Part of a small language model's weights.
Architecture: RMSNorm before each block, no biases in attention or MLP.
Training: a variant of Adam for these matrices, 878M tokens, 6205 steps.
MLP neurons of a small language model. Each row is named by its layer, matrix (gate and up: input weights) and neuron, and shows model dimensions 112-207. Each number is 128 + 24 x the weight over its row's rms, rounded and kept within 0 to 255. Numbers have three digits each. A neuron's up and down rows have the sign that makes its largest values positive.
After each neuron's rows, "fires after" lists the tokens most often just before its 100 highest values on Wikipedia text that the model never trained on. A number after a token or word is its count.

L5.gate860:141180095123151078141115124172136134143115138139133111125159130133129137147120118096139148115112110137155136131126127126154127104152100088127108159113118058118093097126158159114091135182149170145126118110130154138128151195124101146136129101139127123160108085133125069129133125113128118139
L5.up860:096126079123116088129155151139092161154171108128147110132120144140157148175142130132108101098111092159143136189102117120130153086104157138109099132139152134159099087121154127088139164130117128100159174132134105136128115137112093144121128142126091078143079122100080077146118150133193120190
fires after: "," 71

L12.gate510:159192149125093139094127120104163129133124123120105108134145142082100105122148111141116123076111140144148166161153141106144136077135135168135118148096124112094109112121127169097117139117156178167129118141151139116115096105127117077093114112145128102134153105097143085109125106118181143128
L12.up510:110144101174098108128154117125104098130153119168153102145095129101118143116140149127117115072108137107199123161129154137131101099126157126169132121120107096102133159094104119082104127095128125134159156157106151114137105057148147121103107108107119138130071096139151126143138154142176141166
fires after: "," 39, " Lin" 7, "County" 6

L4.gate240:133148107136152176160089138129144130137063137130131128133128097096146152125117111125092138119130119085135136142137108083120125096148088137139160113135110116122098146122118143153165155150141149168110127127111105117102162160154079116139153125147111122137100115118108084095134097102138143096
L4.up240:186139093137148132153097124136126112104105153159137125150089123080137129124104118141089105133139121122148107144132147101131093115161137131126128132107132139159130150122107147127149149046122127161143126187125129128147047104178088138090172125117158095107109117149130139109177086048099108138
fires after: "," 57, " (" 4

L10.gate117:105145100117155117095140086148179122114121120120123119123154137113099105136163128085104165131126117143077147137152133109182086115093162162098151149067120111110148105099118155105118150139145139120173120130149175078130094149130135096115178139153146115137164095103123127137105077128131122094
L10.up117:139129155144082143167092172121093110163095128121170142140128123105108165120127128139135130118156164133116108113150137133122148146137145110175127071125168116147110108181134139141194109178124150111103118117155110162123144128094151086133143154122109160125117114120120129145124136116093132140
fires after: " " 36, "\n" 7, "|" 6, " College" 5, " (" 4

L5.gate176:103141125140140154182151127097141095123134125132135105149151130117149145127096120113130116166121135112134155134144138138160133102152120149144159133150167117107163132153153138165156137186134138139143100099126136132153116122153117118128092128130126128144125137118113124112141134152156073084
L5.up176:110132121083149153151130125125149137116089132118140125120165114144149164173183122126074121147113124123168120179128130102170078155166120138138104116148128159125108125116119106105157170117090120159154130116137143145123107136146092120116117106147126138130134117135152152098159089109126116119
fires after: " (" 33, "-" 20, " \"" 15, "." 9, "s" 4

L4.gate804:126139093158103116117163124139086122139104173105102182130112083116144173135069117133162134096128119168134093184134150100138136134136129133132156104144117119138140090081113146107151101092121186152128132110169135155136101117143152155125106124138123150129130122149101077131140122117098176184
L4.up804:139120169099158161149178134083144112119144141094092096118112120102167124145087148133110115152112134125133112134149160119128134155117117190149139107143149067098107127106093129103185117153145160091083133123091120124160097131122131144129134178138127165118104119128134146157162126181135116096
fires after: " such" 35, "\\" 6, " every" 5, " 3" 4

L7.gate520:148148117092121190106153164121113127088127103137150103100194133123168117164154154118100115152149144097127124111102117157116158133131132140118121127096164142150159114137139154119171147120174147094129144122107118153107120131119124157127139138121145132139095067115108135139087119072137111123
L7.up520:136108094154097143131173116139165115109175120110151123132106112121114133146200101120135091185095164124103110154121099121093148158122145170149098111170103141141149093158124118120133161102080143107120105163114118185115138110094100131104128165124140148120123136133139150133151130129116114167
fires after: "-" 23, "/" 12, "|" 7, "W" 6, "\n" 5, "Personal" 4

L6.gate826:134113202083192149151122148151132172118157122119116092112141134104148161125155121137124119126114149107125093157110151142148120134092088171134115119136161141195125134146086116117187120119128127132086121147088096135109132144122105067115163119089149125116139130151132130149150068136112122137
L6.up826:124126136127165113121099172111103100125186167099140141114149157094093150115167096133151141153168094137097169145085127090103156156135138131128114146116139182147107121157153130154061132111146159121165121130156104092141147135164133155110105143162110162182122131151094106136114136129136104136
fires after: "\n" 73, "-" 5, " \"" 4

L6.gate29:117158100096127118078139143160107204120111154147160088121120176156142144134143148074138137102144129150119131156132102114175170151149139128115131125105137128118206127113134120146142144108137103165161125132132106099115152119124126135123115142152150110127149107166107141097100054153141128142
L6.up29:136140129103138098123157083130149164110128126138135104106142142184132164124127165093165114118125135116099108153090148109136134156117114097089155127090161096138136129131090182085157133139124100141151124113111138115089135137145102165141164080161124136148126122130153120108137125107119132128
fires after: "s" 36, " K" 12, "S" 12, " W" 7

L11.gate1036:095132141137094084159088122105137119128149128127128090076145112169136137147097154136115159117151136101123154120125158182116113165157098157141160110122189170157166107106118109098094167112160091147129137075119154094096135148149131137139115080154147160167102130124086110102181137114160122124
L11.up1036:163144133145121153130126112151090109154151131099123077146165124131140130132137107172132103086120160082176153094077153095165179115118144081122139141109125169166156149110122097124149135106129110120132125137131130075116092138123118158114109152114128120151141105120148150103138092124158162097
fires after: " " 71, " 1" 15

L7.gate663:161149123078130141104157135121194123101122125123171138125145128160150135130120142114095094084125129122145172091101127167178127110159132127156128146137113130112125134127121127136109141125103065110118136109173125128128106133116163103113155126158131125116106129124160102116123121124126123133
L7.up663:122144120117100101162147124148145150147105160140146070140108105140126119132144143088098154113125150163123139144126157105193069154139125140134129117154122125133154114121127130097137104118104148137142182131098160138164138076090148131118125138152096116124107121080129091071136119154144105130
fires after: " was" 19, " " 18, " a" 13, " Z" 7

L11.gate243:101138137078138136153111146117160113090116147131140127133180132160121082121108122157121081137117154145137155110093113164112150127161172139093122194124109137130105116124132120078131136150094117133118144143136114125119103119153150062131165146155111132170164126131132134124106104161137127096
L11.up243:153123097160113181137163110167124074116173124077109184140124137157137102115139151143166166173129136157120147109102145166104129152122129164160115117166134109116098132108147139108098151145143164118161166156148135138162156117122101140152154144105117135151131139138118110126192118167127120119
fires after: "\n" 29, " is" 26, " was" 4, " a" 4, "-" 4

L6.gate482:153140040079111100117120153143160137114115151067138148116145155126122124136138126115116163121153157117085144095157127131100140139114149109124118140082139133138130121089110113111152195106100114179127100117133185131068144136121102129122130126141181132131122109128140124095098116107114120108
L6.up482:112126126140147080104174140085097151126120148156118131122134182184122097088131157122127125094138122114144104136130143113123118108146153126110147131115112143157125175100140105118141153123153128106148103137076176171136132108156106111139157109178121096115119123112166101118139101146116098134
fires after: "." 14, " P" 9, "s" 9, "C" 8, "S" 8, " S" 7

L3.gate647:142121144130112148134158113154107090142146121089151157162129128149122140145135141119123145132115129115093164089113127155128113140094105084178121168147128163125079122131138192113097116155126110103144132154132177156133097188152186118167146079123112168147125162121131115098127133141102154083
L3.up647:144138148089126181119143146117091087148139124098153163123150175142151128157122145129110163164107136163107140085105137123149180109147107119152113120143142162111120164117175166101116167124148144107126138144145138129080132126154102100117183120103176127148106100151102103118126124126144172110
fires after: "-" 17, "|---|" 13, "|---|---|" 9, "\n" 8, "|" 7, " 46" 5

L6.gate218:112155138116128194134137127097121122154136120153090054147177099122168091112062190113195125118135118112137137140139156101155102166161118117102113138089112121106167131148150116123176151147141146136120138097093132095158147120153129096166136123130097094135116088118122125119152134106139124164
L6.up218:112129159146128138107139108103087177096107127134168138146145152131138137088148135180158088148089128147103154180110134120121110164184141132130135160084144134147140097145168141141148139106135130076176123140115133144063143144099134127130107124117124138121148141104148123167092108155113154110
fires after: "-" 47, " (" 19, " \"" 10

L7.gate198:155154119094132117120123156107111122118141136126121133096143124120143150128117145059122102074110141089154098150096132133147155125127146143078144102106115139155113120099129154169104108119101119116112159110156147070114142142158139127152157138154137151164156099094163106095116121117085132130
L7.up198:106122115123127143167111136096116109135103150144150116133150124170174123088099110122127111113137161134112115140139131150147124199137106115128152140143178144114079104120112107167148139148146121141148149125120151136164151118113111091093145157123134112138142134136135132078170144140128146092
fires after: "\n" 30, " is" 12, ")" 7, " an" 4, " |" 4, " was" 4

L6.gate468:140160132126112132067172156129124182096116139122109117093147098148132108117134156087152130092110142130139138133130138146136139111114173084118134145086170148131129130081111103081149143122131146150129127108081157145139138123123129121081165108173127097110126121093133128163124084123141129156
L6.up468:108126098088143120098136109180049173133131141121114095100185147114155129115114122120122142104130117161157154126141138117162142122126153124105096175110168159145213181145131124117147172103134138120119146147116162132102129098184139112145142055148120138166124109154144098138144132121172156167
fires after: "s" 33, "S" 19, " D" 6

L6.gate697:102132184111148116127153148123097182151111102108151159141143088129129115143118129102112151120102145091102164117143155128184127148098132136117127161096113085096186102145162143171156145101139139086103146110143099133143143131135124115101126093158099150118125151121152116110117089151149148136
L6.up697:135137122151141126124136141074110138096183138140154148137120134078134136129118092137167086162111124109104137171142131129098157137152135143152142108109143118161114129119155102113105132122116126084126107120113098146154121145170122149126151167106131094143144131139156098152173122102141128121
fires after: "-" 17, " (" 17, " " 15, " In" 6, " \"" 6, " in" 5

L6.gate706:127126141134142131138140126114129148152128107127129139117147119123111104085173132118093117128117132112082150118141137131232139143150059144138132156094139135094136137155129103118154127109126146075095116141105131130088087188165136109099127117167180098129169128134162110133150087154121138130
L6.up706:099145081113145092166145151130142111093128144145112103133094120143118157181144109151155105100142140116146102131149120121097116118107102149089126135142132160160132144143122177149079160120107149104142099124163109151143113107120104124133144130142200104114111133089104091102127143134137116111
fires after: " (" 23, " " 18, " \"" 16, "-" 8, "'" 8

L6.gate159:134153115108153079084144143096104115160143153129102112076146158157149107144141126095138141100130154116074099124167136127144127117149143103097111141103180117147145111109115111120163131083156119115136127129115148115089157164134121077129124142105159106131128122105118118121125061144094157125
L6.up159:092122130075118108116178113077125100113118131151119099132156114155104129057115135119083108107137147102103103132132118116168109148147123121078149111105189193145125122100111147117092132161162130083135122126143190101084154145150141112140120092171148131106094096118138126112174127132121144124
fires after: "s" 19, "S" 12, " K" 6, "B" 5, " St" 5, " P" 5

L11.gate459:194122120130139092104154129127157143122159146095131109117098124137097139128134134119131098078136148086107113102123107129077134129130157121117087072097120139193129176108097148159125123071091093119127083139145178112136129152149125114115142093132115128134103122150116111120150083110127109133
L11.up459:143143150119140115211094106142140142120144123129123157111166109137115129136108120144153084119121169114140145173120206143102110124129135122120144142135143170108123183090098110116111138084148109107128126128101140088135111135144123155099163109099127149093109114155099130088161123124139154119
fires after: " |" 35, " 1" 13, "m" 7, " 0" 5, " " 5

L12.gate482:174155109148117138123149110105126110120160147098141070147090125138097111157120158033102175084127132135128142158114132132144092068119115098121103112154107162137102134122141163147128126145069112167074092140118139105128131095168127116120155159129152152125118097095152138103080124132150115129
L12.up482:118150100139140157163114103086116109131176121150056131142143116118113112060071102123129109104129116151079113150117147121137126063089102148117145143073124142122119116122108122156128098126135109151102091140131116147108096138126123126132159147094120111177107092119139123152103115132169136134
fires after: " |" 45, " " 9, " Turnout" 5

L12.gate714:111159092109131130155124119135152098138125096099116104120105152126089158123118134136093145158104147163110150088140122151137105130136131137108144124128114091132104141138127151137124111104115185145131116151138116102087118110132142138152145112138179124148122118070116111098138123161140110157
L12.up714:152128130114138127092114136155140113122111151115105155123120124119152133103123102159114121084131153148109149092133111115124120110112130107127113150123134123150090152108103132131165154149154090114115080120138110087076162091155135109128116165138146100164089129079179172114108160166142119126
fires after: "\n" 56

L11.gate999:121141124106118119132125121137134107133113153141086123130171132082117118103129132147094148092121102111132113105105147152140123130094128178119141139105130124177098184120111151152133126109131155147130086083166145088112146132134177113145116071139178170157100128102149117125126127139141091133
L11.up999:161141106150132129153130141130126106116120103106135156136120124129128159084151117114108132108124153116114096152125138149156143145128089120171100153159178114118105152108127130121140120152105102141141138114111113159117155089114105117123134103120137115131145124120152113144163117136089128103
fires after: " Party" 28, "\n" 24, " Candidate" 14, " |" 9

L11.gate977:161144144149159091092169134143133173126133134152168118111133117123095126132127155142121101101126171128157134131138102163112140141136177107124125111096162123151117145144092134104139129123158119126126159130134125092124109150154194152161151143126106161150111114162143148103149077106158115132
L11.up977:112130145134113125119124150118138139131115131137146120124163198127140116156066111128138108129084144159142137163096117102131119211118110121132140129093117161167144152107117161089145073122147126138113127115150184092103157131146147165107118141162124140082097145096113137152125142129113108125
fires after: "|" 39, "-" 14, "\n" 7, "OL" 7, " " 6, " |" 5

L10.gate610:121136141167162155113125108131132160129173107067108113096153152184120155158119121129114139101147126117142145148139127155158164082125133133126113152126167147178173142145122151136142172085146178132127133113102139118123139125184155144144158131149167161140106130147172163155126129142164088185
L10.up610:117148151121120094112121112152143170133166140147124155085154161167152122156140118093142125155157153112118101114133116130108153116108140106118156117098144140153168174128130149127139121138116132115105169093143119090129102168128104132110104142168171123124128098154148141165137137086128114142
fires after: " S" 19, "s" 15, "." 12, "S" 9, " L" 4, " Z" 4

L11.gate80:128124137133158111132123138125151108105105129102137127128111173049109128108128138144132047158116146101122119088108146104138101128122161121146129182122118118107132094102117126137109116128079151170130132166086176127119117134141127118121160127149184167157117125081126128123133090126129098145
L11.up80:119103135148117120107143124107148129159120124106105155139072176115108129134133124130157133163143172087141148108073091149146104132102152138169132139145084132134146133160125103118118089103132162147175156139091123101119143176093152124136146140115171127099101125126118102110171139170132127135
fires after: "," 21, " the" 19, " as" 4, " was" 4, "\n" 4, " \"" 4